Weights of a small transformer language model: rotary positions.
MLP neurons of a small language model. Each row is named by its layer, matrix (gate and up: input weights) and neuron, and shows model dimensions 272-367. Each number is 128 + 32 x the weight over its row's rms, rounded and kept within 0 to 255. A neuron's up and down rows have the sign that makes its largest values positive.
A block is one neuron, or neurons of one layer that tend to fire together. After each block is what it responds to, as a language model described it from the Wikipedia text at the highest values.

L4.gate258 [188 104 168 125 187 121 146 168 134 156 121 125  92 157 142 133 136 130 159 105 102 106 171 124 152 107 154 102 137  79 121 144 137  99  76 106  89  85 139  87 180  85 207 132 146 185 160 133  73 123 161  58  94  87 130 135 183 126 138 128 156 114 112 123 111 197 106 130  62 133 116 131 132 147  88 107  96 101 184 164 161 123 179 135 203 153  99 150  84 152 126 153 129 120  84 145]
L4.up258 [ 97  83 154 126  53 122  77 163  87 145 148 115 130 163 154  89  98  91 123  98 153 101  96 118 141 165  74 110 133 182  88 134 145 130 106 169 142 115  60 129 202 105 167 101  78 120 146 201 151 114 111 168 153 206 123 160 134 113 154 104  83  73 104 129 160 120 169  80 153  96 102 135  65 144 166 177 116 164 140 143 170 155 137 128  43 134 116  89 151 137 162 177 199 167  97 134]
Description: Number completion tokens. Final piece of a multi-token number, e.g. 5.7, 44.7, 110th, mostly in stats tables and unit conversions before a pipe or parenthesis.

L5.gate286 [189  90 120 134 161 125 139  89 162 138 143  79 129 109 120 190 138 135 163 124 132 159 154 113  91 134 140 159 112 113 123 230 152 147 152 147 105 125 133  96  77 153 152 116 132 151 141 131  93  70 168 170 120 141 112  86 132 144 129 142 119 118 121 120  83 161 167 166 186 116 126 165 126 105 142 198 175  70 137  74 109 174 200  68 113 181 129 121 102 152 101 111 117 103 145  79]
L5.up286 [ 74 160 140 136 207 161 130  66 216  84 180 121  62 172 130 168 107 152 117 106 168 116 115 117 154 127 124 134 140 111 116 149  99 129 151 132 103 132  31 127  65 131 172 143 128 148 139 150 168 126 105 121  94  72 107 151 134 104 148 121  81 159 141 142  95 145 145 191 144  93 100  97  95 101  69 199 121 122 139 152  62 152 130 144 130 105 118 152 115 115 148 164 155 116 132  73]
L5.gate319 [113 152  76  97  96 232 118 111 116 141  95 129 100  99 197 100  63 143 121 132 140 161 113  91 119 148 144 137 102 176 105 180 151  43 119 122 121 159 115 131 169 141 176 162 193 124 117 108 143 119 121 129 135 148 136 136 154 103  94 134 128 115 108 148 119 167 122 160 161  75  82 145  33 143 181 117  88 155 130 152 121 131 163  89 107 160 119 160 129  91 109 154 122 166  95 178]
L5.up319 [150 127 116 121 109 108 129 194 142 136 158  77 100 115 155 147 124 113 172 160 133 141 151 144 141 155 156 115  95 119 209 107 174 192 142 128 162 186  98  39 201 126 136 128 134 146  62  76 170 150 120  72 151 114 144 122  61 118  82 132 113  81 101 124 121   5 149  98 135 112  46 110 159 157  88 148 109 115 154 133 166 111 122 140 103 168 149 116 107 119 134 112  85 113 104 163]
L5.gate411 [143 135 150  80 143 173 137 120 171 118 138  80 161  59 150 162 136  98 148 159  77 116 132 116  82 160 149 126 102 119  91 122 179 133 153 167  84 137 172  97  66  89 134 150  94 157 121 117 120 140 181 119 142 151 136 122 114 112 149  85 156 109 134  79  94 103  95 197 110 162 127 106 167 102 118 116 109 131 159 151 117  97 159 126  94  96  96 199  97 118 142 120 122 174 159 136]
L5.up411 [119 127  74 110 204 174 107 144 127 131 124 112 181 129 145 135  74 121  82 139 144 122 170 123 113 121 126 126 186 113 166 127 119  77 151 166 155  51 124 142  81  85 139 171 163 151 117 147  65 103 139  98 202 160 155 127 108 174 132 128  83 149  95  80  58  82 121 130  95 141 138 119 198 197 156 158 161 155 155 194 126 133 138  67 151 123 131 130 141 147  95 112  89 154 132  76]
L5.gate438 [118 126 125 118 113 159 135 136 157  76 106 188 112 107 163 107 138 132 152  96 150 171  95 151 142 153 162 146 156 141 154 152 106 108  75 132 111 102 188  64 166  94 111 186 198 174  87 139  77 119 109 128 111 126 171 124 119 122  77 193 173  20 117 129 132  52 142  93 123 109  98 137  95 189 139 110 133 161 104 146 192 129  63 182 104 108 138 161 127 161 127 111 131 118  91 130]
L5.up438 [103  94 143 123 149 165 124 153 103 128 167  85 127  33 110 115 128 147 140 156 112 171 156 100 118 113 157 161 129 119 109 172 174 127  95 127  91 113 135  85 127 102 119  85 122 145 118  70 121  90 151 113 168 133 131 130  97 152  95 116 124 160 112 136  94  88 144 135 128 117  79  93 137 115 118 155  50 143 161  82 145 169  80 132 124  99 125  94 121 178 133 158 113 116 114 146]
L5.gate482 [ 95 144 107 139 143 141 179 117 132  96 159 142 133 155 129  76 138 175 152 153 164 117  73 135 198 134 109  87  45 109 131  97 173 139 129 183 168  96 138 113 176 145 158  96 164 161  64 101 145 141 137 108  59 149 167  91 123 126 109  85 134 199 187 163  97 166 108  65 126 175  95 152  98 154 114 112 101  94 112 116 104 112 133 174 158 132 128 118 179 208 132 106  48 131 142 107]
L5.up482 [170 192 111 125 131 141 105 128  97 147 103  84 137 138 166  94 119 106 122 196 116 149 136  94 135 190 124  84 103 203 176 109  75 139 105  98 121 171 137 148 178  94 203 142 117 139 169 116 149  97 162 125 158 135 129 112 109 153 115 128 130 148 112 118 153  92  91 147 136 161  88  93 174  93  61 130 104 172 130 102  70  88 140 121 166  86 111 164 148 122 120 157 146 145 142 138]
L5.gate620 [191 133 154 130  69 161 139  68 143 161 127 113 131 106 127 170  87  80 140  94  73 117 103 130 142 141 153 150  74 107 134 127 108 141 146 177 123  78 146 114 127 147 106 154 139 102 113 123 153 112 138 128 169 158 123 128  58 167 140 130 120 174 123 142 196 159 120 125 167 153 141 122 119  94 110  75 170  84 157  96 103 117 147 144 120 160  94 199 133 126 114 146 134 130 123 117]
L5.up620 [164  92 164 120 145 104  90 170 139 161 142 153 154 150 163  93 119 112 133 180 166  98 158 138 139 108  94 105 122 128 102 171 196  52 142 146 126  67 135  79  95 189  96 128 147 159 110  86 101 137 110 142 136  97 143 140 101 161 114  80 187 141 134 130 134 113 112  82 130  74 138 172 109 158 169 155 139  83 145 102  93 122 164 115 141 114  73 107 151 135 142  95  82 123 133  60]
L5.gate1096 [185 170 151 148 179 174 130 127 134  96 148 141 105 147 127 107 139 136 160 206 129 153  93 133 122 102 115 151 101 127 103 121 170 106  59 172 120 151 188 131 111 167 142 169 174 198 160 136 121  91 175 142 110  68 161 110 165 136  64 164 107  97 155 135 134 142  70 126 161 114 119 136  96 145  72  91 189 143 176 103  84 112 127 111 134 191 171  87 143  94 104 149 101  73  96 141]
L5.up1096 [180 116 181 117  74 114 144 138 125 117 152 156 173 102 110 104 124 185 114 117 154 104 178 140 152 162 171 114  98 191 115 123  88 146 136  91 129  69 188 118 145  97 146 146 107 126 102 125 172 153 105 148 135 114 125 124 136 180 132 183 108 120 134 100 155  96 133 155 127 196 128 142 154 143 101 118 139  77 127 149 160 133 116 124 126 124  47 120 172 129 115 130 177  96 110 123]
L5.gate1890 [164  80  99 147  68 179 115 169  50  78 162 102 124 136 111 142 109 136 161 142  87 142 119 126 123 139 186 129  92 164 139 125 124 185 131 138 134  78 191 114 168 108 205 126 143 108  91 173  99  86 137 129 117 227 139 143 119 161  91 123 192  88  78 115 134 129  48 110 151 178 143 107 115 149 115 137  90 156 136  55 116 125 124 180  82  84 117 154 103 135 167  95 178  60 134 111]
L5.up1890 [196 138 113 139 116  81 128 117  76  79 140 135 150 100 131 178 102 145 137 155  81 159 100 111 166  83 210 157 114 173 112 184 184 175 121 126 144 125 198 115 143 133 157 118 198  84  49 129  88  66 106  87  93 145 130 122  76 138 146 128 150 122  98 157 101 141  36  80 138 197 118 133 142 129  76 143 110 171 146  84 108 102  95 158  84 115 102 150 127 159 140 150 118  76 153 114]
Description: Repeated-name continuation (induction). Inner pieces of proper names or list items that already appeared earlier in the text, as in Han-neck-er, Fi-er-z, Mucca P-azza.

L4.gate632 [134 185 145 114 123 174 137 134  74 136 109  79 158  85  82 148 155 147 142  76 101 102  70  98  76 155 184 134  62 160 144 127 139 116  73 125 116  82 104 132 112 113 145  98 134  75 141 131 139 155 181 168 163 145 114  83 172 119  89 138 113  84 165 134  94 188 108 147  62  95 102 140  97  89 133 120  62 115 102 147 143 132 181  80 126 136 135 165 130  80 154 135 138 117 145  88]
L4.up632 [158  83 131 117 120 153 151 182 159 143 144 112 153 142  90 228 137 153 132 150 138 147 168 171 129 143 110  89  66 121 127 123 160 176 142 134 109 163 101 171 127 120 159 176 120  93 139 132 159  97  98 110  88 136 103  70 112 106 184 127 176 154 136 129 105 164 128 110 149 133 116 193 118 135 148 139 160 136 157 119  94 120 155  75 114 112  83 122 144 163 112 160 135 163 154 154]
Description: Mid-word pieces of repeated names. Inner or first subword pieces of proper names (people, places, clubs, firms) being repeated after an earlier mention, such as Ash|do|d, Lin|field, U|dha|y.

L5.gate156 [150 117 175 144  75 101 116 142 114 178 109 126 143 130 138 105  94 218 119 108 109  92 168 129 150 140 154  73 192 108 145  88  89 210 175 157 110 102 105 103 152 149 129 101 163 146 150 115 145 131 132 122 106 133 141 146 121 116 151  99  90 130 162 199 136 123 116 170 147 164 105 151 115 127 118 152 172 119 124 145 137 116 100 153 142  90 115 166 133 151 129 103 106 134 118 139]
L5.up156 [148 127 148  94 115 133 162  99 140 132 104 168 141  90 173 216 163 169  99 163 112 149 118 147 125 119  98 110 184 126 160 137 160 153 124  86 156 123 117  95 111 110  93 131 114 127 132 113 123 129 170  93 172 128  76 131 104 127 124 150 113  77  79 137 103 145 120 103 179 153 187  99 195 118 191 136 121 128 186 123 112 101 159 137 151 107 158 208 111  91 161 115 179 103  90 122]
L5.gate225 [ 66 106 151 155 115 120  64 139 125 123  98 118 138 107 150 155  62 109 104 109 110 119 166 172  72 145 197 139 138 116 173 124 116 118 116 144  61 162 148 125 155 171 143 194 144 124  46 137  66 114 138 140 151 136 143 162 165 136 111 111 116 132  84 131 136 150  74 146 103 105  38 136 110 109  88 114  61 132 153 166 147 116 146 170 149 138 149 117 137 164 148 170 175 131  99  98]
L5.up225 [152 140 193 141 149 116 132 173 115 126 147 114 137 168  36 181 134 107 147 107 199 121 149 142 112  97 193 181 165 118 167 123 146 145 114 149 182 115 141 135 146 167 106 129  92  95 142 117 108 116 131 139  58 136 167 136 166  88 156 101 144 141 118 106 144 131 134 103 150 161 116  88 102  87 105  82 104  82 131 169 167 184 102 123  88 140 102 145 133  84 112 141  99 120 126 148]
L5.gate503 [101 167 148 135 164 190 136 151 114 105 135 139 111 145 156  93 125 149 116 142 120  82 209  93  70 102 142 163 128 130 165 122 101 135 142 104 125 163 137 164 187 174 199 147 103 136 103 145 156 100 163 158 131 126 114  99 189  98 118 100 131 149  79 117  78 150 142  85 155 169 125 180 119 124  90 146 167 119 112 172 111 121  88 154 111  95 120 152 127 110 142 158 160 100 136  87]
L5.up503 [143 135  74  94 122 154  85 149 129 146 114 148 134 143 146 100 131 146  96  79 208 147  87 145 112 139  69 145 131 163 133 124 145 137 120 138  74 167  93  52 113 124 158 115 171  61 142 187 108 153 154 129 104 108 114 111 145 103 101  85 136 162 179  92 132  85  85 126 169 108  79 112  75 175 154 121 113  68 171 102 186  95 140 103  83 173 104 119 170 140 220 179 125 121 205 128]
L5.gate747 [ 88 140  93 159 137 109 165  62 126 114 117 122 135 166 155 120 157 186 179 191 166  96 109 136 109  85 125 147 140  84 179  95  80  33 124 152 149 133  99 103 134 141 118 118  68  96 143 131 184 101  76 140 105 140 180  77 155  96 124 105 184  84  94 106 153 203 174 114 142 138 143  84 174 172  46 123 101 139 113 195 115  85 163 184 157 116 112 185 178 132 140 141 113  69 175 118]
L5.up747 [ 68 112 152 150 108 137 144  90 145 146 154 129 168 133 147 138 102 184  83 140 131  96 156 122 114 137 151 104 125 159 119 103 123 161 156 151 163  92 130 143 101 130 107 193 167 186 154 133 176  74 143 118 155 148 149 151 119 142 139 150 131 121 112 159  84 124 152 154 134 126 132 164 133 129 108 145 139  93 112 181  68 128 109 159 153 145 140 105 134 124 138  93 109  88 144  86]
L5.gate932 [149 119 122  97  76 124 114 103 147 100 104 130  86  61 144 143 164 150 162 123 129 139 165  70 104 141 136 138 125 131 116 150 106 144 119 127 154 108  63 143 116 161 114 133 161 134 226  71 110 120  97 145 139  89  87  98  66  91 123  81 163 101 107 156 140 166 129 143 123 188 131 104  65 144 149 123 133 111 180 114 156 151 111 172 124  81 110  75 164 121 141 187 143 102 136 121]
L5.up932 [155 133  51 100 136 123 166 140 106 183 116 161 126 149 117 154 114 164 153 135 123 175 139 155 110 133 153 111 129 162  97 174 122 126 193 116 194 103 121 136 130  81  88 109 149 174 125 138 178 157 131 155 135 107 152  91 159 127 124 127 128  95 114  96 194 169  78 117 119 141 191 104 111 122 148 174 158  96 162 116 168 152  67 115 150 172 139 109 124  96 158 136 157  94  97 167]
L5.gate1175 [129 129 109 173 135  52 101 118  79  94  76 144  85 116 125 179  89 107 182 132 124 137 144 107 109 152 169 113 145 109 134 156 134 135 126 140 101 164 204 123 131 166  53 133 120 112 146  98 150 131 109 148  88  92 165 183 168  61 134  98  93 131 148 148  96 197  89 113 135  82 106 146 133 128 140 112 151 147 138  80 177  89 173 122  89 155 107 128 138 151 171 154 142 118 108  99]
L5.up1175 [122 157 181 149 193 115 104 119 139  61 137 162 102 119 129 189 112 108 103 109 170  83 166 125  90 118 151 158 138 136 162 119  81 142 143 133 143 127 159 172 167 149 117 101 118 174 115 155 131  75 106 150 101  73  94 147 179 157 160 177 181 117 120 139 131 125 160 166 177  80 144  85  72  84  84 122 118  63 113 120 104 120 116 148  92 162  94 143  87  83 120  97 117  81 113 113]
L5.gate1347 [112  90  60 137  88 171 132 141 117 110  82 128 160 154 125  79 127 127  96 170 138 169 163  73 147  72  94 108 121 119  93 118 111 122 136 131 101  90 110 105 110 102 111 113  66 116 145 131 149 191 118 133  93 111  99 126 133 143  65 184 153 181 175 126  96  75 124 170 158 133 116 148  80  99 161 137  66 142  85 195 163 149 182 118 133 119  90 123 138 118 113 120  86  81 140 123]
L5.up1347 [156 125 101 123 178 127 138  99 126 156 122 100  97 129 173 141  27 136 109 127 134 119 141 132  46 141  90 118  76 116 103 118  89 133 144 147 148 141 180 117 139 156 103 109 136 124 155  83 121 148  74  83 137  55 180 105 173 197 126 111 135  88 111 120 162 138 120 152 159 178 117  84  80  96 115 149 130 100 161 145 152  78 114 132 119 155 112 121 139  67 161 129 162 102 156 122]
L5.gate1896 [174  48 107 124  90 131 131 169 163 166 116 146 137 125 213 183 171  69 131  95  82 151 122 167 116 160 114 117 112 132 138 175  92  84 100 161 113 105 161  97 107 116 203 155 125 140 123 153  93  90 157 130  94 114 114 102 143 122 106  93 145 114 165  95 107 156 115 138 113 165 142  99 110 199 147 117 149 138 204 131 106 147 137 145 132 127 115 112 176 161 108 142 145 112 127 104]
L5.up1896 [143  89 125 149 115 175 133 172 142 160  58 120 135 115 176 192 147 145 108 108  74 143 228 138 103 146 135 121 126  94 127 181 151 106 114 146 109 133 162 181  81 147 142 103 139 187 145 126  93 121 110 121 112 214 102 142  62 137 112 157  98 174 137  42 161  78 136  87 118 137 134 160 120 103 131 161 164 189 148 161 127 113 159 165  82  77 154 141 191 127 162 161 130 132 105 161]
Description: Separators after numbers. Table cell separators and unit symbols right after a number in data tables and infoboxes, such as | after vote counts, m, kg, g.